Weights of a small GPT-style language model, trained from scratch on English Wikipedia.
Size: 8 layers, 41M parameters.
Architecture: RMSNorm before each block, rotary positions, untied embeddings.
MLP neurons of a small language model. Each row is named by its layer, matrix (up: input weights) and neuron, and shows model dimensions 0-127. Each number is 500 + 50 x the weight over its row's rms, rounded and kept within 0 to 999. Numbers have three digits each.
A block is one neuron, or neurons of one layer that tend to fire together. After each block is what it responds to, as a language model described it from the Wikipedia text at the highest values.

L3.up1356:471532560486510510495481516490416507518501501480540409508414500538471562531533554466575537512430395487505463509481521374507495533565478563504519509407516472527463568536471535581600490619454484458465516539464473569434561531542590539458473412438489568587483478463520512516552536537544469480484555480522472530493524496567539478465489481501535534387471516445512515388584493366493530501451
Description: Clause-linking "as" after clauses. The word "as" (sometimes a, when, because) starting a new phrase after a complete clause, especially "as well as" after lists, or "as a child".

L3.up1589:528557510489503533533433496478484545497626501416526513526416451490473531522531493532428485548461547601478505499542441486476564533581523537459505499493430500628555518436541463526509510494419441554536488536513468624498488430494477461456461481556611478610494605488518518516384445476437477475522440516417509405545440561506509441498511546410602526464471473492460482520553579486500473530528
Description: Definitional copula in lead sentences. The copula is/was right after an article's subject in Wikipedia opening sentences, plus the following a/an, as in "Temple Emanuel is a…", "…Flight 16 was a…".

L4.up566:467519523438453466532460436469553495511573540458499504531510504440443491411498437411443451515444426461484389578484517474460440569471499448522463561540507434514480487455630381454545553572455565444567447504483535454458520347556490556542515366485516474573450634512522531518384438563583485475511508511469510525493424539580516522626444545456554495428512496411520456466537548556587468462548
L4.up615:501499467457470514535506483397493458440648577403442445490485524455461460516493391525468445525366517504473535510445470465567497546508485514472443510496485509452549416502505480449553452569529457475538507493417514577474510431425549502506605489548531428404537391491423530492483503491502521511546486554500537450378472528409509526502384552524424476430407463524520556473482574507525490475487
L4.up629:479528519554447542459548517511452508451575524485547448505563462498484487551548468474467445523485446528437515611483428477512583450510445440507589530582536555452395465367514428607468442519494479548480472463445484533591493522485546613457488497530512576456462563446492468473445534475467463455459557512514580483498495495463479457514575477477497572510415472549505556518485487425532590588612
L4.up923:505458551494601508499464500523436559479576521528504493418504481483558524439502497500509479406549540563472559540468468477389527565478527402521504566587526505538491549461573508466445568521465509503487509559593535508512451426564572514427506496494545470458458540492621513448442483535592465579510505478486540500535533494503460502494496481490560484484501545499538526489547518511467605451497
L4.up1063:455346518502543563458435472545476502463581537458465404503496495546515417503506450526495501472533573578469482533476523540577490389509560517411460523499602476458503470456469492509549468452523525405525459513515540500499438481479537486397517546554537502455521460505501532509445535502528440590487483497451415492536551476482470509498410483532531521491497487468483613419502424513512526445510
L4.up1093:438544333477415450531449462604421405462505555468445484466423484418418548565401610460463497476571464469489494548544552511520461504480600550558524495443387451445554499504582519440454505592424603527506523475494531572543526445549496439496457497568425527450404418486525432593415534392465506541495460412491570577521519516467443518532519419532582479518459370537558438505511520560494518443496
L4.up1496:492561547485504472496470557476487434497529517394446486476511497539441588476491495516522518527553438524610441474540416423487591523499456526494510568515456561460521510480578399499490586590425544471469469420539423503557536384495420425518549547446548470513461505472564444525413440592519537588394506456521487479544569519521551521538431482570459569455511390539545493517488505556552475522460
L4.up1710:546476471502466442501482526500445489487532497668453462554535500509519533451554437536507416509486473555489544570553535454438508445516508578428399497547582544518481498506508458389444552436535587461489452454498489521423532535524487551510528472544478575495512500454400563513417578505515471542512540533501478467484488624548556439587576493514496505544467528508565527477513405508570467462509
Description: Definitional article "a". The article a right after is or was (or a comma) in a Wikipedia opening definition, as in "is a song", "was a professional tennis tournament", "is a 1978 Malayalam film".

L4.up65:479526517513495567623526501449516601478456449531481437450518514426441454561473520541462566466463470502459572476443475493454504510498515472410486492465514440584510591511526581449524419532442510431533441510542467517428430457434574441465493536427523451516489514429498539430368607432459475476431421535463437466567560524411511450529548528531561539504505464496406543488556572524464505479505
L4.up179:409494586564547517451471550469539443573400496553459533536573556530423419466499475420486531554428457460482505487500478500501520428449520498529460473323528531480437581592556369501509485572485532513421421487548479390584476561531504457523501595480502495553451400543461557435439486528496511561515534544480441589540572485500494496548470539432519471560470608490506507444408592571571413526470
L4.up296:365579547536491564449481479509493477552442558499518495608535428448456467584564587528554393482513409549599421513543480548466439461473501507526396442564496534529408548508443489475483465544499482394467469381529461481497485463568493614406513480548383534473558423469459408510456532549453497556437466503585581620513494544481650563538433559500624526551373447603481479463622535519536545505492
L4.up477:548494609518433477578458512523533603507509532536521438435456498486521399578479556430576523439583499521458499458433408494473504494488462530505531522504473407487542551459464560535496429500514613524441443449504428498507553373551489569512504532443432548546496509489508588458490558457474588506513436544467518522414491580438447525561642521457460400482489596440472515460528512520524421559498
L4.up488:452510485555515564570552436554547458556481490543525481560495464530534551467466486506518606476522491538577487420530415510527528484556534497527464454495551521560544567580434391400494535595481551429447489490484398372491556502557445518444543565489479507460500501593461440521419492537584582603429495434508416591476542515333531446514501548479613439451412450611477470514535536476541545559444
L4.up694:433507487489435546475551576580532533493446436527567519482511442504519522580515557488489528505568596442503488412454537503557449512489520526454501547471540472499482489509432540409446476584471503466518516501546474495500530527524482543463467465381466405481479495574529521655448550568492564419435506517481574529520520629528491475517541461474502523449440487505509461457479438509531466472478
L4.up744:514462495542565503475450513538492404481551459528501522487471521537449464550457521508496539444461523489518542503529506536527565498495446471488600514491512466577401588619487491447510463553588532540503466451584514439519477562498488476480479448602364532473524495606479463507547489442584433517391510463514476475487567478423476515423523476487575526495388474506513502465479482491520457420503
L4.up1159:403453546519464581489421493566491512548517456531452519585499462510509474529506563451559539519483528494564507394480569465482510534522552497579458573573530486458465562492438513584453513555603506416484471375548531433424529414515454512469586506500485494493564472583504419564465492538574482556555527491534540440452516470448485606408443475464547463392548516509559484384461380487530483497443
Description: Abstract noun endings. Final suffix pieces completing abstract or plural nouns, often after "the" and before "of", such as consequ-ences, object-ives, imp-acts.

L2.up268:464494485484586444492485424446544544490447403545494456511451513490489466568431489584490492546492518545567494582522518441460497484529470526550629444540471494480491479496472510472445480529473528437368437508432490543489508467485425481516518411526439635525494531411505522462523490496510533510408418499508526428567536430299509508484483414518537434495454491557501396445578487445534451476459
L2.up499:482521390480399482585518527467508457601505584495539544462601432501502574580450523570511467590471490521533467556584540620481489479483560440493590480543547531535454557489483511576601466595513482417456476468498521454510587422457516495510468525570499442612519558466481563443435490582491551494541525421477477505443427555457392540537503575476559503507532504527419526540597436361425461488501
L2.up707:481552511499528452449464506432580584458482464482455527527412575545480414535438550578580486468517436539542601513517568589509509509556495412573603476496478566533497553514445489547501412549530437518404566430479457439489479519478504508502546490495565473492456540568448515522568540476419438483466501531520581514554506449523560566428444573541477434479495500465594495424429490483555409478440
L2.up871:434476614429493513505467513521578506558556470485435483504566506457498397447463530529462497549517500463504458446527540488548504466510446559567504483531444505451485454448486476426522485511457481598469513459468570521401501480595401503488512462519526473559506531459561448443438466517432528536518472517454454470483426456511504512404488491510491543508635495459515487504389402457552483419456
L2.up908:482453483530504484474482413482529442556486487433521490461517467467534529404542470484414466509538557424457484405450529557497482587533463567548472484490487608514448523496466554487514506618534516426389437502594472453514422432560485458447460405552526516565479534529503435530532572624574535514577539535536516397536469421452520521647512485542515495451534494516536498583492348453538443526490
L2.up1356:486517559448504475421492464484458486495484494519459489498457478541574446534502583465394456500524488497514541516558519521483459486513528453575542512454527586687434553535536554555511456540447540450462446448627497478396389455489546566418575446541512553516471503475507478440464511486439602506478438494488513487489499490451497534411445415570532394420500423471420495550518486409555521478514
L2.up1544:538571450437532458503521452433559582466436415435443547507462488455512505552476456573442570487527543529479459468482450452515484377472515499540519469485399454620527452483507471494445515562448428439433511495594515558441341497461542407502501402541515436436524545488549452489553565486475563494390463482486406502482452423472470515466400484516541481516516436544510569511545453513487560442471
L2.up1703:547531493486400472532409531481594568551459489595495488431462457449470556544419483541429506564461454570557476511477531510510495555482489545541560522497562432519516469580475448542515453419422563421532472508531558502443448485510550489575579543549496522532433501443490398480500530471496485610527406439613478458513525541518507539481588504492431478524592510472481501498566589534582385485443
Description: Head noun after "the". Common nouns right after "the" or "The" that head a phrase usually continued by "of", e.g. the back of, the term, the end of.

L2.up521:539473460487455457433382504521520501554523367458471606419516478557552551499456410489502468528516540547485490506457446380537455490469576505484551467541450485531514511479565546583553515555425526507509488579470524631552508488505562451559496469508427515310460554479492437483502463565452475450544533567515533521478431512503521501483545461437460507532482499449544455474473577599495523509494
L2.up748:528477532485573554415527576510420476575554396548552551523455499398493561489436581616448441465501476477469626529475485536515529586514472544530577536534492547523507485622421484518540489464609554579599407563520571547536485564535532510431565485525477568476492526527515568513486435447493543522452440525452516577407498568593493522435527541576465488648464508544511556539479523489551591514460
L2.up822:559493394495530493567489591555573444575586523494581495544464472495496521493481527466562434439579514468488576472428483443426439475521423488547582492439451514582506419416433627537526518449508519456540450496453484550598482590515467502423461477475559436515337513496503618524493495535530435502517519566477485570472411564541460440573438505568419448488500512503540434524504528481511529485518
L2.up823:550470499489508514541475429398443476535481575436495417488561465498373456571502491551480525534418437581559479434500496518431465489488543512472469498506553555525498519431499484543604517537482503596484485534458526455508435481464510500558592565458498483513404584594527525542501469489551539493516460590477417515623547525474399456517591511440540496459425443562481473530485464444428614512470
L2.up828:484488513484553496574489485478454524481490530444512492380535481353510572551437457543417541518462419571470536491545499579450397521526498422545579447552409511541530491533525539587484528543526433560484472580535411555507481566406429509567362515442677493451402507527469503524533430533547435509442400526421465584391494511466511439480442476495481419476540499456622560528456457488506519492409
L2.up1036:455469524523445553418413507597508546496576451467440530476474459463570526471446473407499508479522433490504525468479449444526513495507558541597474391469470482443449578527392583478478497405568439527518606520537488493534530577455470528474520569583512515473483452445516455545484448485483486536523402535476533419471480471577531597515540511527560516529497546384513501564439499399473491409449
L2.up1311:480507568510577470524491560488461474569568446484462503511532431450497565437547427444545420535507461384512528451459477522478558525430518465547521380507350481490506454458576489489512509493499462581517438522392502577544446493499454550502496539563546471446506588530466483471417400473545503538535525475481484491501519490503486496615512545466458547543555579437458450607582512479472529493584
L2.up1661:479586478514468427545458450405517453590467509555395505481502452409507537496438473507515496485551411523528574488536413590444472460564517503522486465425483650427482520532500493517564559440533497537433616591482567511542402527522508475529516458469532432496534456539455546493539487549520461477558454538524619500444460554527453504438494519445541426506420496487515514548438435571482586459509
Description: Title-to-organization "of". Mainly "of" after a job title or role naming its organization, e.g. president of, Chief Judge of, Director of; also at, for.

L4.up30:394478530542442570540542435615584466554509473552508477487542470408480596463566561591489533570518450456521461506566503446507578416421460487615458521440499514530615550504532545530502468523504563542548491450581455457481441592517492519490548457439478534555442447563489515507463600443561554625580578583387463524479503459515457540491581626494490504484476504539484476526503501454512438432520
L4.up111:460513482434541493504520476445570519504422452536510548436472534546470447488415529503500539562605523544477482497531498534454572519533524575411615476430521535501516570489505467438486507468566521511514422479549557556568506464595556462483518521496431456537462495522551528555350498580482544457522491447475437610507425398453472478479517443438498463537428528487408534509447460496558432528595
L4.up430:444460451486494451485580460478464520564492455517558500541449618609493513460511437492574400470549437557495486552500660480552437454454481465529567532501530542541564519528350489451424397519424482565477485626533493472480407539513569509522451447554508475490540533527487510439537534533473506485380532502476507590619509516487457561447514418515555506514443481571438464506462544500507492480569
L4.up845:521550493549566532463467437425540487478476548523531554511479572552476543517507534541578517482396436537481589536436511573531533449497442528463539540525549613530373438520488561496449474502483477543469450462474544553523463599494620500553522427492597547568542434486428644478561546434431423571416496540550473461558477540539512522523464414459505525542492537479485529544513546523542488495499
L4.up1133:534411530569492488542514532513456550531472440458480494466413466496490507504458532521471574530526425518488551382506464490485482475524487509489492501544483534539602517463479506490457474509501512595514469454561500467517549494539616492485533531476439437410446441627549450555626494525574543405473457469592381455630532514453559493559427524496559522471563429591565504552486351484554507438457
L4.up1239:464534488572398469406543451560472437587558542468438574503439548500451466456489513545520489565517423543488576541468526529502413514450466515540485460497488489413498514397529484493591509463527539464476548506474561427478440578547445520507530475370435504503409527575436443439463454507512435557448555488572486468456531509474497600533416508460524562528473504581502449463525513537499578582421
L4.up1429:502514572484533506563451455581410451578538456504603514471578517508561517492548559447451554552414609428442436474551471630597497469437393556487506562482520551503560559431568462458531485493591505493567528493480560468406508536505507407478523496529513562556619520510495560519465558534464382504439477482488536578499568410481501457465487462463558550499476434541525479454507444512495564525468
L4.up1659:481470502513448552589465458477527509511487431559517501362476503492438498532418597548552504562474457657515504514474519439485541485427492515429512501434581526478476506429430469525398465542500488408483394432590531446449476502469531465527395439581439489575539467497473482445474481643507446455464443521453535503539563579490453522435438439520498504522493480534560433443502487484479478436563
Description: "as" and mid-word pieces. The word "as" (portrayed as, sold as, appeared as) and "as" inside words (invasions, feasible, asleep), plus other mid-word fragments (dynamite, incentives) and nouns like support, advice.

L3.up355:410409516461570553536470424444497462519464436600440519493526539569492516571551567476482532491505480562545524426492526589498510479463397552471445526543600518432458604439462461520505506459464547533496421533536450401516502469550500490554597466393419567526526458513510526465430513574513509601550563522467577507443570549457510493512543520418491456525450543553463491455525436509556490619513
Description: Abstract head nouns. Abstract or relational nouns heading a noun phrase after the, his or in, usually before of or punctuation, such as demands, capacity, needs, and the Swing table cell in election results.

L2.up141:553395506527510434508504540474504461474657596445520506571418465440532600535480536451502581622521460499591495541524516438427572586533535462488492447533535458443480504407452427547488581628399363531491588566633474534432483491482456494482535440484582461453492557466530486492478542566452480476459519578521407462540431466511613465525502415495517602526554513523479491503537588596490476505562
L2.up520:549553480488481460449483505491577459540514557448528480482439482482445556581468447563543514425438445576460517562512549564352444527486450485567620501461460573489529490465533476606450561557506537492428531491501551479501540577487514497458520508586617565516473579503521557496578560501477535539377434513504475437589411423491471476424521520514495548531450594503620488557540463474564512433611
L2.up741:516395488569497451509459433483557416503583508569470469478476436469505557493506476546419623607487527524528464540475510452453595490473542548444500522535481471477478422485467552459579489474440427497535532415547546576512412475577617456464439541543479556510441495528484433461512530479548494535471474500464414443536464537547548500588519519515456467506627530467470480541517540553512470476541
L2.up834:500531479459489451453415558454436529512510508451594576507470538435520619459444411502498547532505489473548474534462441525431495517485509513493530501553543509439515446437426480449558460567526430549487482557482483639462549517558452600481576614530548553478441505425522541575469489577452534525464482504507494440488535450460494531436442429558475548493470434420476470530430576550561494424447
L2.up914:527444432476447613492535502554514526516561541467516521553446467350495487494549517568441598432457493452435503490565499610408483518557533501468491518451537618479536485482568502446427464588582507573468532452507546486447559522437497475550468507511498584469466523499544553539497439555512445439467596459513539461432533464478526502522455464483407615413550435505565500514461485494496566560574
L2.up938:487571466452502549558417479469500499417513451392527534494427522418456552480559460510393492594479483567522568526497462478463499406486488477433468505541435546427540480454461479549379431511489401534536512526518480553488483484497572550484404642530566475543517570502480452480485591491423479537580472497479414537540449497545529536481477519426551563486427535563505485570434505521479476478556
L2.up1149:490488540489538402535568566487541505485519482522456450513485438558558561493489439535503426626512417486565531515447529457362448485433512449570615492566469523521522638389429447518564406545514497487487586587543554474392574461440532504557515395568465498508586474476417479509434573417446538459514451473441562478511520520557432461555476496526451612585508482560429519424526474615458573472431
L2.up1276:544501548399463517477450522447492474566532514467459491515456512471466498451462481474509534512505509516454456480574512464492572527560504497459438615518500441478514545482394498549589488541514535507522529552507490530542508492539460476492443559555563478569484492564505544467482549498515502461513465542426406498442481504479488565451463521432435525499524509549537443503610473488413592472601
Description: Predicate after is/was. Article a/an/the right after is or was in a Wikipedia lead sentence, as in "(born 1976) is an English", "was a professional"; also section-heading equals signs.

L2.up231:496527478531460436533471525454527406484456529423512624581577526632557490426488509521462457539449584493530576449556510506527444552492455530575511602336462474519505465556451493570494541474549492479425488498483470405479486521553467455486472643594432429543502441491472509506442495517452531528452489464528472523591539536506470445568437518462527601510553514538500470556526479488552452441506
L2.up517:525475584457584470473491465547579410517501410480623438441444504505502444572469589448423370569359469482511565454506482534550475556544520537396503494429443489533523485492453436519511448547446478426530576486454549495550529542518484471494457389522445549522506485568461475433519433533559467540511502497468433516561496507522501491472540521510479567502447580418493466471617384545513462447435
L2.up580:448473456532434533493512464492525526517541438558483444416556467502530528409630483371512484536509508474434580481547417489514410505534474514601536501467528488422567481446424539478466530561457458442475562464524541445554446477499419525625562455496508542459556610534498436633503456599484547489576533508449524483575407527474424542487487492457510582474485465464504454468465550478386579477536
L2.up815:515480559567498541486542537499446443531501484500549472484492501538550466523495498524552464476471523516572575373591515548482528449516491522514401494497554456485575559474484474545548571557468511527504512540539513518456491556619472541551406494521429599416500447445542437417473551527509508509508520448542487543564546507467503516607534576409610524515477567517496412398467441496478518555558
L2.up1112:511425572469372474539563499520479544470482499460488422516432384514511532390555486528419498538448444486506472494563494563570557468542515571555474536522408526436430482465426474492534472487468489499475465543519527586516442410524481484498535495486487501573518518441495445529547584505499514459499486374523581464500488484475545584505551411517549596439509574472557482530435555465495568542588
L2.up1415:441449458553506479512575468518438587604492435501553514510514539463418523533419598435539502656455569501443558486502608463506453478441525547494591507517539552415582494474570614526493508493575443475582507532416501444526536570568473496538532533571512533513561454597486506539479551484492503520440472466545461461528532519447476513580487459481473442463427520562509401522550489429446487491492
L2.up1656:481521511459591503484493456519574479538412532534483573470546525507619536469494431506523438593434553471474569401492504548528494512546535579513511583527554537506514444465630597452541421498524516499444570478474433558529383478418519507535468558487486419478398446516440545609499506448513597438568584573509460516517480501477488461478420516483465498455457496558448503542531491466547428502544
L2.up1683:438468471477466492601529567569469399466425464552516430514561501570500554434507542497516488451438470532536452492528511478534528578451569491421374420538577510448509537439432526522536532466544433475506467430457487502487488489472456482465416617431482410486514472575526454403533533435431424474516413506563475505498499576493534461513574422492473514461477513552505470585550530495520487446539
Description: Mid-word continuation pieces. Second or middle subword pieces that continue a word split after a short stem, such as manif-est-o, disp-ens-ation, susp-ic-ion, explan-ation.

L4.up441:480506489564499483513464554502390508556390594505492505485499553589502472539484469567493536556521470468493493576380496540486529610474441457462508399448587491498439490514492507465485402583510574548503494430447527555493461452495554482452438579427547444488482503414439466501537544518478490479437444579449489492515421423463442564504384537501536556497452483500494502513518515497519564421495
L4.up590:376453533471418589497454544421581489556509524398453549470520537561456463457396501491542477472413554482495509498513505450568603489538517584542546550481525489400554448491509531490492555507435487460446463459491553557484501475478539528474566382527576463467499547451584435530599489457389509490437509510518453500492479510459449520449449607516371452476548480475560551442550494452563501546482
L4.up747:501572527475475576536539551539561564503456448460483558477459498652427506554421454429602516587519392498519514544461393479472534583424531439450501485601427556480543529462425425615547541552453558521589534484448519548439552456633559518484571535426438517361456540483480430514530520508608542512451462420502571489435489461584452537553456491487485585493526459522383456461351517494534454487523
L4.up813:524428525506545450484487490496537455512489464427466476419507580512479397438420514495519542516561465485459448639536644581560502451450429504476528441458598530406450489468415550453451497449527483474437441513525670554534556541484538480431611572580532646531449550514497469583423469510534526506478448571476470475481503487562470576556372520548538456495519512471484453548479487487450482449439
L4.up925:480515552462458485499462564452515464606483583466483540484495540465475499433565529460486456470509430487568487504481540542469491500519411596370533406499493430503521484540517426501514480525439505572482556491481410474479487463470418421548482559468509582511481539501475542542491457481468518576598459490538503473535497398496486444546557499565495529493506534547559410552511499458516486500493
L4.up1076:458539495378522512474499482486476617479449479478463546534440470510398379440544506481506541447524465452546476548541494468510508481476419522453651511477523412577455510475524571552447551587468438442589491516390561569431517486488480489477509455520581550510556534579450531415567450498480475484564543464422461513530496423463490479571518574472488501475480447547487550493495556475588419540473
L4.up1508:453508477490568459475550490605551570579511536490529552443507453548477508440432505442542427547553501489555380424495606465527547491540397534525593418454470492556509488447496436443536468515591458410500533489424517479508511421534567634474382536498515480469493499511474493536470414472505493491544444562485475527538568364472531514395458497503489544444491604489510479507478601465446495461487
L4.up1703:544550541472438430537476539463507505544443575454493545565451501485468517464493438490505449519471526502444509475578540548442543481489538491476522485394569503436502453532598455539477537482387462559524482517444553496495459530501565451525452463567460599523541530549587511500502541492415545451565441500507445509390488439473502489514523533549527584516583407579541509426387501416489471514471
Description: Mid-word proper-name pieces. Word pieces inside or ending rare proper names, mostly surnames and places in lists and tables, e.g. Hart-le-pool, Fried-man, Melt-zer.

L3.up1212:466565445455422449524508462428514561616531486536408613555443527533538447465514422549452449479503594544558514473522417544440483571484465500451541424544467471572460420479526499477524564559508542563606604469401547551443525437592468540590473526521479619535510485556537501369541500513512438482571487492511502551576506465508483572592511466558460546538435446520516483505405487541519480521389
Description: Surname-ending word pieces. Middle or final word pieces of multi-token surnames, sometimes place names, in tables, cast lists and bios, e.g. Bou-lez, Rosenth-al, Fort My-ers.

L2.up87:440535387531527484583528542496564504539512522548542572420432539496393519462565490526547561353510543467490459533575550531430470486509477474487543439500532512547413538482515424591426497503487479476454558425484579516548408541559475493485447534513497457493440566533437585508563531455360456534467521528517617543409483488546577481490604503421393549569491482477505504547497496543440554533519
L2.up251:546539512519541536442497588461503530514462559438406479595524490636573474511389413563559528500516493509599522560370528538454479493529534466481466505490527543591465509513543425617461487514460384453597506478469518577619521578513425534512465507442511467494536549533453548431583583445498496544476431544486535546510553416464531566523521492429532538478511570509417564502456538441487478399495
L2.up556:506521541472454621502512479420412479445473460295430471535434531537477565446492479514542508481519551443443457419473544461438601553478417506496570461445496510549533454441569485523426428535606405567551444482586491521439482462482365574515463460438407507517464457558536522497476452547495470615466478534464487507513534490489447496552519582436452587537456491496456529415477552490492421499503
L2.up1115:412524466526409526507460478499505501439454464443488542457488518642482515442477492482654427467438574502555444475482565547460440504596584494452464458464470546502417545571472511379475599534547570503449518444482577527415418591526514438558531565539516469520535487487467468498412523490458443437540527415422412519654524462589555524510549488437469419478469488465511594455478498575482593473522
L2.up1289:507605590507547436503574527500426377417465482510424569511469462524479537449461504606555455604535458550535387534497488567512479484429612544512520459483496457479538515465543470426518487528405481506426522458487476449506496482591485483492512556479440557479585507448375624525538579451524520520535482577619527563593486509516490547532517498438497504480530435499575538514488566548494468544529
L2.up1291:497379518532515484546516514483527487529412531526485574464499467530507554536459576534555494450458474512513506543505457654574461535506469608599482520433505422539507521486468527546544584473408434481530476540495557512515579387494504473497477483485390510550529460533492531510464455485560469449544510474452603471444431478556483543528515628481507514556552527516529440403482536513522527536463
L2.up1323:532448596562445475512497570480466471473512441479567421469537555525485453514466488554451488441487621471519467559461420467496477542588486529472500466560499493470431507508529509402474497492429495561518550516470461585482584482489547554553506541444435377501461547596512498534470501453517571536538417613505585460555504373490494560507385491479477565569453448577431484456506533473500540567544
L2.up1344:521582483593525420533563498432475540563595551508496442562477506602499440536458490515545495480508546545454355454493544551575565568484454542399502406558536478482510425496530492428444580482561467537395545568478503473463488456539525573447465505443512459533512662527523535504526519507592469457489460483504497565532494482577475506488506550398521526428466458548558519499527479516503593586464
Description: Mid-word name fragments. Word-piece tokens in the middle of proper names, usually places or people in lists and tables, such as Barn-st-able, Ston-ew-all, Bell-un-o.

L3.up188:506531511515481430480533513549506497523510400493510597534426560383504576453579559542424592486473449468470506508409483474474453503564478485372549545540406442464451456512503506543457450534515540560545493585518587537507538516540529523457492496485565561486546497406527523498501501473481512571537440544395502602448477446575461478486442489371457437534470539399418554535488462520545429554492
Description: Role and occupation nouns. Nouns naming a person's role or job, often after "as a" or a title modifier, such as head coach, executive director, mayor, or actor.

L4.up312:523462548515489528456446486524430519535485568428530513446502502442470359538521484605485373441447566511454505534482465513512441469552476541418510527510394468537532440464497512473486401529538560512498490578495479476461559531494508473354472476493531467506467458451560491440502446500518494526570430461459440575458490556505469456597550375560438525485494493499566495431536530501392358480548
L4.up428:486436518519540502582546517486497413575500569545581469606539471514481419447479557498449525535552532456589490454558403551482453541533552559487494476543503525476509471524519511441447435467483541551524517550536618475526519509402502469490483499426554437462541477462503593563489511527569544569516441444434399462451462467478523462514457506450479541421513453466614537587501521422537493516364
L4.up688:496430398426389503516463494462463434510513506529429543493479510428473487535505442477418508446409543605508470592498436533424576562505540579411574558562505504515584409454419438443384471508520535495539538540512598536524484591463528578530415518577517410495502469556534521545548490487467452459537557381567486533463543506541516437544503421440465540444525509472651538562487457526469522609501
L4.up884:526469505489428450496542505546485526465603517501524546554455426505443531475533541509427490471431465530477500533563444565413499536549512465515514620512467484485494465474628484533561464512526461494553516690620542612502524540528545503497549502507553486467520449451506518511588398461465514429494506593399472535484434434515520550506572476434504541530480478394494492469515494543549416470444
L4.up938:482445512496449479561430544443488496418503568549543464531563526489516457557521531513424452414494483499537515461560503394437439553532498528406499426487510484496485467532505476580552501536528494514506582479532500550469492586540479515461485484476507559515500517575540495486491460524453514500439504414495566618515501581545482491406396449501506419584460542529547504523456450496465604522494
L4.up1114:492523448495466466506575525398537403495564480404534491454522471541522567569469527472483607440528503472548479448522490396475480545608506445439521609521537406474565456561561491584502467580476465498522472526542489454542538468474488526462436420524528540493533480479565479536537494596515420552516454542523418515477518514549411473460473503470568484489443491439471453519460491452555496444493
L4.up1545:526411521436465469584491460460459551438493459380519473492511533479569485484459566570444412476507509468581463488506514496548476567496476505488497493515554547469466404491427416563455549582485466463542541488475566443466588448443535585524464498517420402535485468523439539526498586591590511476412545465462494478591483517435536461516532541472492564483576462415498391506543499627468519521414
L4.up1717:471503506497524555490588455480600549495521539518510579422507447516510479537465531467576503520510442490523554480404425504514473473493517452464523499537516506526479395509455491595474383539544517428326544610516498459453494489438554498524478393562508525438610488509526518441522440549467501429488445442482528511582508542394540588447488605464480467460444519505424539469533510514443538485466
Description: Role/title predicate nouns. Nouns naming a person's role or title after "as", "was", "became" or "a", such as head, editor, founder, president, physician; also the article "a" in that slot.